config.yaml
n_layer: 15
d_model: 224
n_head: 4
n_kv_head: 4
head_dim: 64
d_mlp: 448
vocab_size: 4096
activation: "tanh_gelu"
norm: "layernorm"
norm_place: "pre"
norm_eps: 1e-05
positions: "learned"
qk_norm: false
attn_scale: 0.125
bias: "all"
tie_embeddings: true
parallel_block: false
init: "trunc"
init_std_qkv: 0.0334
init_std_o: 0.00611
init_std_up: 0.0334
init_std_down: 0.00611
optimizer: "adamw"
lr: 0.00197
beta1: 0.9
beta2: 0.98
weight_decay: 0.063
lr_head: 0.00754
grad_clip: 0.5
warmup_steps: 364
schedule: "wsd"
decay_fraction: 0.796
decay_shape: "pow"
final_lr_fraction: 0.0
batch_tokens: [65536, 131072]
seq_len: 1024
doc_mask: true
train_tokens: 465500000
steps: 5079
dataset: "wikipedia_en"
MLP neurons of a small language model. Each row is named by its layer, matrix (up: input weights) and neuron, and shows model dimensions 32-127. Each number is 128 + 24 x the weight over its row's rms, rounded and kept within 0 to 255. Numbers have three digits each.
After each neuron's rows, "fires on" lists the tokens most often at its 100 highest values on Wikipedia text that the model never trained on.

L6.up140:133135129136145149129114122149121163131137116131134095162152130135180104108123124134134107122108120109147106114109144140079140136161142113083146140110135141165128121101158157132133124130104132130125148153104137138165115125132117117143128125175096107135091161171095115139114179103125132113
fires on: " pass", " | P", " | S", "P"

L12.up299:143098171115145113148113117142123104094133078123157119047080135123116168176145130143132111097078104178144170163115125145140106163136138136124116124107124122114122125156087104135145148098137097136124152156135108143161127106140140120128169160119104083108129120135061131160136148134123117149
fires on: "x", "let", "ed", " against", "on", "ic"

L5.up234:165157138130125134137139116140124153141116146129118135162124089152132103152130139124134104103138146112130174149128091159122132143170135155098114163118093142192135139138153205109091143146131142084134171113119109136163118087089124099110166152139099158132130152134111112151102112101152137116
fires on: " tr", " att", " comm", " reg", " am", " sec"

L9.up436:145106126101106147158162131140132134076107158160160130124152088133154129131186114093161117154096157141150140130114132134151155148099104180161140138116129154144131123142163106085124140158135154114128135101110168101154118095155129123123142115089149109111089132147161090095106141133150142120
fires on: "an", " San", "a", " Kar", " Jo"

L9.up123:129147118114163100147144089130093121107091135136142134132160138086149161112111119133151143164172112110130129139096143146178146161157126147149138151115061131131118146116172109107118140174128137157120146091122127134129118136140107138108132128123137150123154141114132167174113173131152131114
fires on: " Reg", " C", " reg", "enn", "ac"

L5.up228:107144122115145199145052119110159148102110107119141143098136137155082151108141111132145160116148134128157141126108144142131123139160062157145150134121142093160141100172116129115142170131156129090110180133148136141119164157117117147120117127112106137119092096111116142163113155099147117122
fires on: " m"

L7.up69:104153127117134085156118132098119093090154150173144194125158144183126159104160135139114115114102159141180102097132151125125208123086112141144152178112148101117108130145122134076134131156130098136114110127100092121093198152150080146112122142118166136092119132167130116134112109115144103118
fires on: "\n", " | P", " |  | "

L10.up357:152130155135111157103131121145106149168158159128162143155164164115124137105124126127121100127136119106113114118082146152088142122090159115100145126118139121144114166124140104098126064143110136095134116166155120106145174101127126122143148125135109102103141122157110120106122123060121090153
fires on: " pass", "ribut", " prop", " | P", "cess", "ens"

L6.up11:130175162137156120143152119080124158119133110115130112160125176123125127085144102133119142098134148107181178154113148150125160121152082102129134111124118153144125139156160137109111166179124097115123115132101119131186124111097098109122188119137146091093104095159117129146121110122125091129
fires on: ";", "; B", " (", " (n"

L10.up99:162113133161139161155157124125132136127139117172116186146148105147111105123161131080108096101107149147177143104089122159151129131099132119111140106156108110108153103128099148143134120142132098159153152174126152095135145078104112137112123111169107135120067133141142150108159122113129140173
fires on: " to", "p", "out", "ed to", "ot", " rep"

L7.up59:130102125150115096109106117163137138112146160101161128138136151158134119173160131127126159072133134142103154091135152108143126112118081150151134104103089121178116094179113144105178116137150134126097114183126203183152168113126116128098159148126122099132159162116151122156096123140098092117
fires on: " from", " also", " this", " both", " using"

L10.up215:105138131152125173118138106130143095119118146136109172083164157145157129133144110136144175118100165170127150117129132150165170135192099101115150112163147160123148150125109100141164116107141117120153117139113124132104139144135104139125133129109147136130179097149157119092104137138139144148
fires on: "on", "g", "ony", "ob", "ig", "tern"

L7.up419:112185121120121121084143160120105105140078105115138204149152109121147158122146109135139132148151117099103145137131167149108102170071117152150144133162132143109094133153156151089115108137081132154111104115111100145088111112098103122105094108119139161093144084121149121105153139147117163150
fires on: " | ", "; ", "1", " million", "0"

L4.up264:131159111071163136118141088115147138115151141125152152114137137156148158142120116148174130146108084153113105144137121157054129101135123082119108119121070155153108123156123170141094061149124143160126080162128140105153134125105138131106111129153130145098147111131105107140119141115097102160
fires on: "art", "ull", "ump", " Rank", " rank", " Camp"

L6.up304:153169128171147155136165121119164137115107155150139132108111090113147110141100114135170130114097133110109092154131112124118116157155140135119136151098137140105122112143145132094114142083133149115155180121088194126131176072186107143123169139104061125131125146140126115130118165162121144099
fires on: "==", " ==", "===", " ===", "s=="

L6.up370:099205128129148114119126158091153142118123117103147178111136107114128154098135106127141181084139121108129163159086163178141151136168125164123120163093142142135120102168105127097146151125105110137129139130126132126148125138105073114125151126113097106118130126116138134137116162129085084135
fires on: " and", ", and", ","

L10.up241:179180089100119140115119116138153164098100082133135158136121122102130119109112121108147140144150105116094124136125138142089163130134135164115099131101092173135110124111122126071150118120123083150173123158097134129128124113102110148127129098110132125135083119117091139112156150103149122142
fires on: "C", "Z", "D", "I", "B"

L5.up326:131154108155154130166150129106118114123125131183147201109130113159139138128127119133122123136120148089139123118107103126120136122084077146106167109081107134146136118120175151123148160143142152103104098132113113139117164104130135121104151074141139128094132141153121108115079126124124126131
fires on: " cons", " occ", " ext", " Date"

L12.up400:129129139182099130124112156143079120151117125120114157126122114111102113112121147109124108128128101119158141133100136109194129110109130105150175169136145152125117108115109111102103115131066139116173122129128160139076093146154164197144155133123141097138135083135118117149114159147131112127
fires on: " pre", " con", " pres", "mp"

L9.up4:109163127093138140172124136128128174143114127123126143092123124155150156100131085092102189118139170088142124113132171134132114152126133151131136141166145104144106120144156134116150145190115127135115142132120102133114125145148094117147109131143140139110146098158102169135129155137117154141
fires on: "L", "R", "N", "B", " | S", "S"

L6.up350:181176107126151137138123118074100137133117162122120158098138175092161120162119141136113125109136155090127110118102108158172133142122111133130141137132125117088124109095146154080118104139174124126126124116131112138123134137132095156163148090121136109130096126149146141123129128136136093131
fires on: " as the", " member of the", "| ", ", the", " was the", " German"

L12.up7:143161126132102165137116117118151139079108131141131112077137121147156156128138151095142105125100165081087127172123145122139107105131112094163146142129116157127125136142136133126092159146137095133148133132136142136148156088091085125143134109107163094149104102122100122118054136132120155167
fires on: " are", " were", " include", " with", "."

L5.up417:143156095127159154128134088130140098118132116155123145070160110144122129111137118124139132123138121115140189129104129131069166144133136119153154156121122123097143127112147127145174143168113107151095133125088084104131119124133127145131131106148125123130091132129118113076151140157113097145
fires on: ".", "'s", "C."

L5.up148:144103131098152148157129137133137111119091148147167121115162166145148146140115124134131142141084136135145104110087160161142134132124121141134145096134067107115126122136169097115086140120139129110173193148131131124121136082122115146111120133087162164130110125166154062101110154163134078112
fires on: ":", ": D", ": B", "'s", ": K"

L12.up265:127113140156113161138111118128160163158109159143108105161143148124138126111101114160121134136137141093094156141137139112162133140128102158137134154112096092129130123132166145104141126124133104130096108107111111148145122105132114150112139102137126103114115077148118082142124207140131109156
fires on: " e", " He", " he", " De", " E", " Le"

L11.up355:147102130118132153102124096146115132113163177101142159151148180185124158101138077109118114155136122157141126131110109168106129152126133131118128104118121127151113188138124104103122125151106141154107143140179095105153199117118085095118097148100127110079098072148149123120131148138119159113
fires on: " p", "ight", "op", "app", "th", "ann"

L4.up146:152126118124151123128118126101151160112131107077118156139123147124133125121143128120134118076160113128115105122103082124121116122158125165134137123151159159096115083113140132096147109116096109153140111162118193119113129140108099133139151103140168104114155102119119118128142101137146132151
fires on: " first", " own", " develop", " produced", " railway", " built"

L7.up134:138158156155164163162167094120115143131142096156125121144123148102104108108166138136100118123159097109152154159120133142113151124137129101094131146103108143118130100146127113114137160164130114160129103120124127123190105051106116101148179161141138134079097142168090119141091101177121066123
fires on: " was", "\n", " (", ";", " -", " –"

L5.up18:127124121185120100131147125129107187120091100107122149122122092154158164104176133132153121107107140167114168106153138110167096144142120102121203135121144106175139141135113157130156104137135101089121136120114177111103140102192089124126153144123120129119156142156145127142110180159120127121
fires on: " R", " Th", " N", " L", " UTC", " | N"

L12.up210:124153131096145145121108076106122141113135102130149093192122140118158111077174131120138109107125130105148105154081098171091134144146108084126095080123111147128141075151116101124133114134159121131126120172096132110151122126146125096152135081132159114115131142136128142111107134139123138130
fires on: "ist", "),", " Japanese", ",", " politician", "ian"

L10.up291:154117077165170133112092140142162102097116131126160139071132121118104147127121151142111126120086140158111123137087150138162147117126123142116105076090138110126107156135145112094143143130150124125110133169116094110142177142137114115106141157096137144146157106151127105182126168146142121100
fires on: "l", "it", "ac", "leg"

L12.up321:172122124114134121147148121150133151106157116126159129157149136158115126094105061117148125122132156122133166103104123131114128144156132122143116169137073137167119116116104094148110102163102093131123124144130085129163105143106147147148124156130140125102105119176132153141116151113107073113
fires on: " B", " b", " W", "| "

L10.up341:151148093091183120128127118161095119119057163106139145139159104127126127106135140144136109111122112130132132153139156095134177127142157151131144144092121128166119098145164095124127136127116111127086120170108122148095147118161096123098138114151194139118113102139085128152151129129140155108
fires on: "l", "ill", "en", "ent", "ld", "enn"

L12.up95:143145126098158138097127103142136142107063146109112154114131154149088176149119076118142139105130166135155119157096119133170137117150137157137123106091120162157105134161124139143189086105163111118123145111115143113199146139151120160113128100138142130170117104161135109155151167140146115118
fires on: "et", "ot", "olog", "oc", "or", "rit"

L10.up10:122088135146139090110132138085114131108155092104133140122106111201172146130172123154106163139152061148126136133095094121090131107127138129114131131106124090129095113125113127076153127102129107142122088130119134118147146131122147151148127113124155164147143138145114150157125126089149053154
fires on: "al", "able", "ain", "ing", " | Team", "h"

L12.up332:132145083138104142094129157142135103126119105116138125146093120099127167166100070115174161101129157101127115093131114145156134124124092119090114130131121108109134151101110082137146171138131151111144128149054110140103167161144172150118121110132160167069103129102103128118126141109110126117
fires on: " inst", " which", " how", "90", " const", " addition"

L11.up200:125134113105153133131120133124152151150134145153138137131177100111068127101119098110134149143108127078121139130137180123143131128151135130139158128104122118110148143104138090102137127171111093117081117122130143145134128175123136136143130142157107104136135110187105103151074140108123105127
fires on: " he", " l", " e", "|  |", " del"

L7.up161:169114076122155145132162120125115141110119161110107080092142130113155158153089106123137147138110109147167125156122120094128136117125149113098169126137116127102137108102149114171113116132112126083142171115174150186122083145134098190146110110149157108159141129114135158138119178107127156098
fires on: "-", "I", " pro", "pro", " sy", " (I"

L10.up67:133131140154152111103105133163122129098126114115130152114142124177137172129143105136132132113113151129127173100126103138149133129157089095162133105135131125162137076078125146114153147116153112098098152164140106131124170126127114132124115120142114125128145136187102164136157160117143144166
fires on: "ers", "ations", "es", "ions", "ators", "iers"

L9.up419:148141160131125134130148123142127120136109133144146090152139153129079103142155138142186119138147114135134155111132137148103102149150129132174119164147143100113105177129100070138148141099082075111163145110155161113136153128155148108132154115135112143125107135114164124132140156139115148174
fires on: "p", "he", "r", "e"

L10.up188:145130117090140082117054127118149124121123134112146162083143117157138154137126106149150159120100099152133163145074136151148126149138104137152126161097097123136110092107160145110159144093108083163127130128096101102164136174105115137124097111112107155134099102176093095174120115121146118148
fires on: "h", "we", "H", "al", " South"

L12.up72:134107156148137122105104130130165104147141140106132102131143149136127097132137100114187168168094097145104168140107167149124164155148114084172167148132146117119131098141143118127166125131107124109128136104108108091156124103113083132142114136147162142127074128150087143097157154136114103128
fires on: " we", " o", " O", " they", ", O", " d"

L6.up418:132145112120140101105098119140133125132155172088106124079152127163123132144148113145164154109144126157092200118098152101138109141095104163143169120131110149147136126134070093109147088119107118088125172154144127133114180151119118134170139114116146122131144083171160132128131165157155113107
fires on: "O", "areer", "g", "==E", "on", "N"

L12.up134:121107118120191122129090143124137142133128125148110129136105128121087156096122157125157131153129117103096132141134092106138119144119139118144125109102086146114110094109114074095090161121155093156174119176136128147112160135114112127110162134112149128160139103180124071129098160136136069090
fires on: "l", " pl", "it", "ag", "er", "ld"

L4.up102:145095119122141096145137123160118113133077142130159157152148135140163100113127142136156180147114136087113187070098122147163132136182138121115129145103107128121117125141130141135131144128158153109129140097097144148169141109136138176109157123145124146122113149139165132122087089156159147098
fires on: " In", " An", "è", " En", "- In", " Met"

L9.up143:091120080111110124145159130121145156128137164140094161143136115152148118098145109130142119127066118080162117132079114134151148114145093139141119114115134142111144151200135102100141097133127151115069133178127140170198124160140106156141156127113168099139095148154123100123135116120135167139
fires on: " al", "l", " l", " Al", "-A", " de"

L5.up281:142136137136171099079104095159145122115155099115136124151126136146138159098137096140152172175156141126167150108150099118109156153158132114140123140151097112141125129113099087126160108092102084133126134168119124162131136094112141118161156142110145161153158149146138172108131130130135127143
fires on: "ations", "ions", "ices", "ure"

L10.up22:179153077105150092098110126148124117082118110137107162119128162171138154085105124136123121104119083100111122151075156140120186147112115139164104137116112169144137165167141121098118078132126118111138129121104136134133125160141095122151150128122174136155057151118141125149139148128145099167
fires on: "l", "h", "I", " Al", "S."

L9.up423:125152129163142134128114117149132143127162115135129112050172127160121137118165116123151111159143114088161125092106099100134146159158119136098143149139127142180113097141166101139147095149128124176143159126150121120103152151075121118133142092153189099114148135140099121086123095142089151127
fires on: ",", " ", " |", " w", " –", ", "

L11.up258:154098100113134149121115158164101095114125099168114120138121136137126121128099138135128140141112099108142091108129116152108095143127108110156154107100139097161085113147121110089160104182135153138133144124085141127131162099115152153127154127090155160131129117125118124160110141122149117073
fires on: "ol", "or", "ajor", "id", "if", "al"

L11.up224:157177091117139123147092148119122151082097128131130133091122146114116174124121110130144176130147088127101164158124135144123165154150124100129157121133127149123131113160109115134132080126149158120130167108120176135086103121115085097075109139110134099131101141124104158131137111143093131158
fires on: "h", "t", "x", "n", "d", "b"

L5.up23:123126103141130129111083144127149158098140115093099110104152129173105170098115106130152163126116086106111172142133137137173151141180119142143149138111116097170128075133121134082148131106138156094101149125111135155133174151092132160135127097122140137103114075121121110118130142098133132114
fires on: " m"

L5.up239:171167077113197189143120100139121140087125147147166162088140156144139161123144109121126126158114095137134110069112100182104159146107108136098162133155116144127133130148125150134138113122148138164147138121115171096148143088108106142117104103131153119116143156147115142114135136147117139155
fires on: " ", "\n", "==="

L5.up87:149141151184158194137168110149095108103102149097151132108127146133110121140149116144144124134122117143117137092116072163140127151136137083124102164127138134119105123166122112143102115088112119128180166183118172105148115106127136155123175110138118121151109120142160098114151121143131122148
fires on: " ==", "==", "ess", "aim"

L6.up229:129164098102150124140107113144123128085134178178141198085135128147119152096102096125154124124134110115132134115129100122085168138117119141122169146088085133137123153123126089114127147159117112126112146141122121137109120103180056167154150115138127138126096083128088124107139143138155156140
fires on: ".", " | P"

L4.up421:158146106132128133110159113147115118095108147157134136087106105124128142129126085133153155110118122118138116132128131160112175130137106130156142118156134161141120164183134150104126133154138073122089181152159105136125147124154108120125156150059084109156114103135082129146123181124116113112
fires on: ".", "er."

L4.up34:112144084096139165119159118100164123091086174157119177068125133138115148113117104118183154109110117162168138063095130138115149132128140128135111134132142131122143096135089087128130161119121104111109122136101137131125134139138090187146112133117174112130153103150149151135150130159152169149
fires on: "hy", " A.", " C.", ".", " M.", "ium"

L4.up13:184132100141158140120113133101136125128147128141124163082138181148112106144118125141149124105164124141154119091165137115127113144160108126120168174106161162129130138123149095112147130126126104124141171094156176151117130126105108135100111137076126120110140091118099154108140134177155130121
fires on: " =", " oper", " exper", " rem", " typ", ") ="

L4.up24:145109153175121108093144103182104118110147083118158167126146134126131113145184140134143119166120105129149110113121069162135133156112146103150170104131124127143132124138148114096131085103076129147153097142091156103131107122194124151138133170132137126115138072152168161115121115116138143137
fires on: "ec", "iet", "ing", "_{", " Japanese"

L6.up79:120158152147115124111103124102108101097070112135142140141096145129136170102136082125118150144141090124070170124134140168113105160132145143127108138125131068122100158186124115088131108149120119117126126140123145124112142093119144087131124095120074154078160117136112168111140129122139124116
fires on: " | ", " |  | ", "; ", " "

L5.up170:161168106107143168134173122145145152080124153122130139118128161127154134089140085181170155118084122132136148146112116186121147151127109131164166119140117115145126135130110120112115157143132118114129135148110137111146138123141134161101144132089125129148107113138098098119141123105184158108
fires on: ".", "s.", "g", "s"

L11.up293:104146131163122140164104114112130148124151101155096145116154087169103117078166119089143139145099144134124125111125165106131177164116078141170199134135127095135144146109140153111136163117146159093124128158094151117079140127144132108153130153135158153136138111114125101111151163123098141108
fires on: " N", " | N", ", N", "; N", " n"

L6.up267:125121085125215161116103147106119155116162122133118122099136129139116108148160093139132168135139124136096127059151101140111201147124091165121149132132154147111135150185103094137141105139148123124077163118126134102166156101118071124151103117111144151138117168142097135111108116159116154134
fires on: ".", " | \"", " |  | C", " | ", " |  |", "]"

L5.up211:149176155128153159134152141106136177110154109140154135111118146133150104090164101132151138085117124123135153137108144125139115147167125096134144103123094166150121116145101155118118142137092091134162168126142124120166140129089094121132121131124134136122143091160118105126137113163120121123
fires on: ";", ",", ");", "en,"

L4.up366:096145111106146142089128071157137120103121106145150121117134127141099126137149125115121115124155084072151152134157125136130150131142131150124106127119139167119117127141133095161134096128132100151172138128133151142160113090093154112128147059139171153125109116111102107136142096136147149129
fires on: " dis", " foc", " over", " chang", " due to", " into"

L6.up5:144137125137187117152127122126159122144152135102120128110142143106106153096149133136120172113148151109138159116105169118136130117123121113135161135098142103208139140154139149098178173141136110121149160149124088100123123168107132102128163117118094108087102128125086112151112099132105079112
fires on: ",", "s,", "ed,", ";", " said"

L4.up190:116140121121136147094103107105144113088078135120136132114095145164134175122142119102150135133153100112125148128107129127104122181117144089119145164070148125131064123133131122121141137080093125098133161151110172127145166145094114110154092122138129137165154119104090110113176155124140150151
fires on: "el", "st", " only", "ch"

L6.up152:158109132116127150115165124103114122122180123144175145096162140139109130134145103123133091153166145120157100102128089158118114124135147093119187104113124147108137166135117108122140106140155113123150107117139155139135109121144106124173124093115146094076115092153114145151106128163148159136
fires on: "2", " (born ", "p", "1", " Succeeded", " UTC"

L10.up130:148175100073121160113145108121146098084136148183158153102118120152139119133145084125138153111115133098132117128121148126077150126150106166188118097131072127108109158147173154104115125179099121195094141157142123117160100117137108121146111112103143106133098096183144134130131134136134100134
fires on: ".", "an", " B", "a", "ar", "e"

L11.up387:140154073140137155093134133121130114141130147178132111107110117143121163176125125136097089094060150113148104150096118127172145151152104164140124096099109130118172134189125145119149100112154120089136164139134137152133133180072136133146120126129121137126162179154112119150160126095133089135
fires on: "l", "or", "ent", "r", "rit", "ided"

L5.up296:168138106159128177102111138121168119126097130125221114147122168124133132152100124131153108132080097109103158088128077136107097126143141171115117134145131118145108105175155116123123132111142118147148133103128142138117166155128129113116080119111141157145151105134094100115101092144139159114
fires on: "ont", "ort", "irc", "ribut", "08", "89"

L10.up265:150151112112131094090127123148121132140114158105103076113135098166100106152122124134136163135078114094155167149082133146183131143141128136131113129120118092100096148107081116147193096125136145114149101134135159148163162156114144150110127129101122140105138093131154147156132125120133141155
fires on: "ast", "igh", "ur", "ap", " ar", "at"

L7.up319:181132119143150143130121097072114112093158114138125114139105130167173102115141142136139085121058145110137115120107098179074115144157110142140141108138114126106117093142102122098083145111124131150140129147125147147105126118129144146114112110165146155122142149177120122176125126141148146125
fires on: "ist", "ian", " coach", "er", " politician", "ient"

L11.up328:117157124141108131136096128109127172138097145132141162102128149134140113129135085114168118098131113069173151117097139180117110118164128099178115130095139115157118127148117122119145161168102121111121176158147169122137152139143104101142174101087120110154109150087082114207123144165143141130
fires on: ".", "s.", ").", "ers.", " season."

L11.up329:137160128129176164105104137114132124097129155107152137115087125163119131155197119151116145114151126159088115127125110154108109129134158091126098091141104056133119111128128096159109123155143124106141120145138141129110188115119110114145073068163130099110112112114115133120078096078164102195
fires on: "w", "-p", "p", "-"

L6.up32:147156130145172147134133125126113115117142130129121158071126146152069122149130114149127120121139108092142158085109109155094143126115130143164132137122103165082134107167096126121134133126133141148123120136100118133096170116147089139114135116122137138142095143130083118128105143118129121148
fires on: "\n", "."

L10.up182:132129092137130132138122097112112131113098120110132168104113142134187135058117110145160160158084122147131099128112101134133086144176099082140148129119173154112108118119148099112103130122100106099108127140127127127126136108136101133122156105099173145108146112156130133094101163123158142151
fires on: " Ch", "ch", " British", " ch", "ish", "b"

L12.up360:130174148088145146150123147132095124119178167136143144149146122135117167119147139131144133118121102150174127106154150173126131110106117100134143112129112141163140114116115127148100143132098132149134123129122111133091154101130092143089139076123127121124084058109125093161120148080135132153
fires on: "ic", "ass", "att", "u", "um"

L9.up150:115148099119109132134162093140120130103122152110137149162116111200138138132129122108160105120140146107107113126127128147149129152115129141137145153136125134138128072175153095123128108190136096110156110105133129174161099124135155151136115105110172107109122121116166147179087140092136141189
fires on: " after", " ab", " long", " well", " “", "and"

L12.up335:105118082090153094143132104125123164121125156133095137083086174144083142117119109109134147158109099099155172152173121148160113152107113134115171099113145121098094106154097164113181113125123150125115139145119163138165118121090127154151143136066145169124164110140159084135155117135124150167
fires on: "–", "ur", " | ", "ul", "ast", "leg"

L12.up384:144138140111126176149121097127118103115113125171105100116166151140121111077128144135158114154167152129112089115126096109128131111138107108129121151130141110138117130160165131113137165186137143104108108167095115155100121130123151098152141092139122139139101158147144136132100164138112160115
fires on: " | ", ".", "er", "| ", " repl", " player"

L10.up441:139163091122143110129120136131135114128104138151107083135155115104163117126157146130144155165120094124087134151113125101122137166110097117112162122093080125161113127130184115123113126119147114115094142105110134122132173120114122131104129108100125119074124126099148094099061123167149129131
fires on: " an", "\\", "th", "un", " An"

L5.up433:139145126145158140133142132135119136134083115146138118078133136128133122143130115136118137122130130153121146108101134160087188143124161115113122149143144153124125146103129116143144100113123127138113135125133123101127119119151083140143159129125139140159064110113133085082150148151110105164
fires on: ".", "\n"

L9.up114:122199126099117129119130131119095105088109161116134091156127138166105132129164126131120123131151148133109175115118131161115120161138139086141116147109078078137120152164134096110137100142155114144163162131138148125099126166160121193135125115161142124146111112127151096141148126132111119138
fires on: "r", "e", "ons", "os", "ic"

L11.up129:179111117084141124118115077139128145132103138186117079136140149134106112127119152123160175110105160113088140116093098121169138154141146160161140142119080097117132140154142106112103086131155157114113133120159158160143101103083158122146173122124144134148131083163136158171128121164151138099
fires on: " inter", "O", "E", " pro", " E"

L12.up447:133086111141194128153135139101095143129175133109118102132090159095085090133119124141147146143107151123132111147137123120137134142139117136172179114147147099124120099167143126122149136132118134106097149141136125100152169100124064134151135108132147165111142130164116151145155139147137154127
fires on: " D", " d", ", D", " O", " | D"

L10.up251:108149108128163121135103139190118121094145144152081165087117092150117126154099097135110135127112154102120156120124154107128106132139129127126121134091140129124123072120098155109097128096079164145083169197109173154172154134117123151134127160136139178101145096155109134181137148122127178159
fires on: "ul", "ur", "up", "l", "u", "or"

L9.up176:087127132135115111137121147137121155106114129163139124116109146118172150071152137136168186135117122082106109098142139116137142105178115165160104149127097173165126107123141146145138141127158112124132097125096139146116090098144093101075178151113157074098102143181140132094124122141143137119
fires on: " his", " ch", " acc", " Ch", " al"

L11.up430:135104111148167095113123131152119110156118095088142128152151120151141149085154135112133163130102091129138148160101149126154167134113118097160167153088093128138122093126159116096132115159137121106130132128144145136131146138124119172112110156107195120138121089115112096169137176116135144130
fires on: "in", " ac", "D", "en", "ent", "s"

L6.up113:138129145137168142142130067145135121059105097141106171099113150133135113120152143129129148074125142117134117135123148138164143123096142124152111140114107163161131094152170119082138100144145104087083122121101180132122141111112139118138163098101124108130110154122132174194115161119133140141
fires on: "ec", "per", "\n", "|---|---|---|---", " | Votes |", "och"

L7.up369:190169080103127172082111112101125149105092113072125151096114135093125116119114112121173144130100142122108144165076085126122151171111095115103116134143085166122142160110135146126133157120120100125145138119117140156153114120152086149141132132105108119156155146134153121113122152125135144161
fires on: "I", "E", "C", "T", "P", "S"

L10.up126:152131088118138138154127137150129066135147170123130132099134099139103180089152111118122152122100122151152135118106174131135145120097122086109169128135153110121119138153127093126116138139165120076097186135177104153142160150145122122099139118126131134110143127142100116116110125123129103161
fires on: " |", "l", "t", "f", ".", "j"

L10.up180:134113166156126128114097096151111089126089120130103131136132136156125130141159130131130162120158139129065165145138147162136118155107157105132138141087155099098103107158128107132138113121131088079138171131159144137133160114137144129086143139117156089113141093160125174141113189142151100140
fires on: " ", "per", "on", " |", " household", " | "

L6.up353:124165133139145105090142142124113111118103149128118149153132132136119189061142106140155127164128079130089177138134121192109143135178131112151122073125126069156120121139147139103123159132120141145154127141092140141136143104152094123122102102114140151092149104145163111108090163145151134124
fires on: "th", " | ", "6"

L4.up352:172166154192118095135125136152103129124125105166132132119111118099106119164122134123156144119124112138171157083093114084189112141137110121139158162101164182114124112108136145112116143129115131128153136152126119131180144096123127163117130109126162124139136122140155121108140151137143153167
fires on: " dis", " pres", "che", " pre", " conf"

L6.up31:131157146150156086145102115151107140147138150082092180089127095116153189111129127125102130089145150116144111115085167148152164130128153136120134149080115124120102091150110106116146084157135131108162159136167148115121172159129098162132144119119119083139114156196116115138074127116127102132
fires on: ",", "s,", " ("

L9.up158:120163091124131161107080124140122142137127136166153097095134106144132135165164133133147140137157148115111117163132115171125131100130164113122129092097124092102122133144138124112146153126170160094143139182127077107086121114134129103126119117153098129122162121163168108140148137150137113131
fires on: "R", "orn", " bl", "re", " code"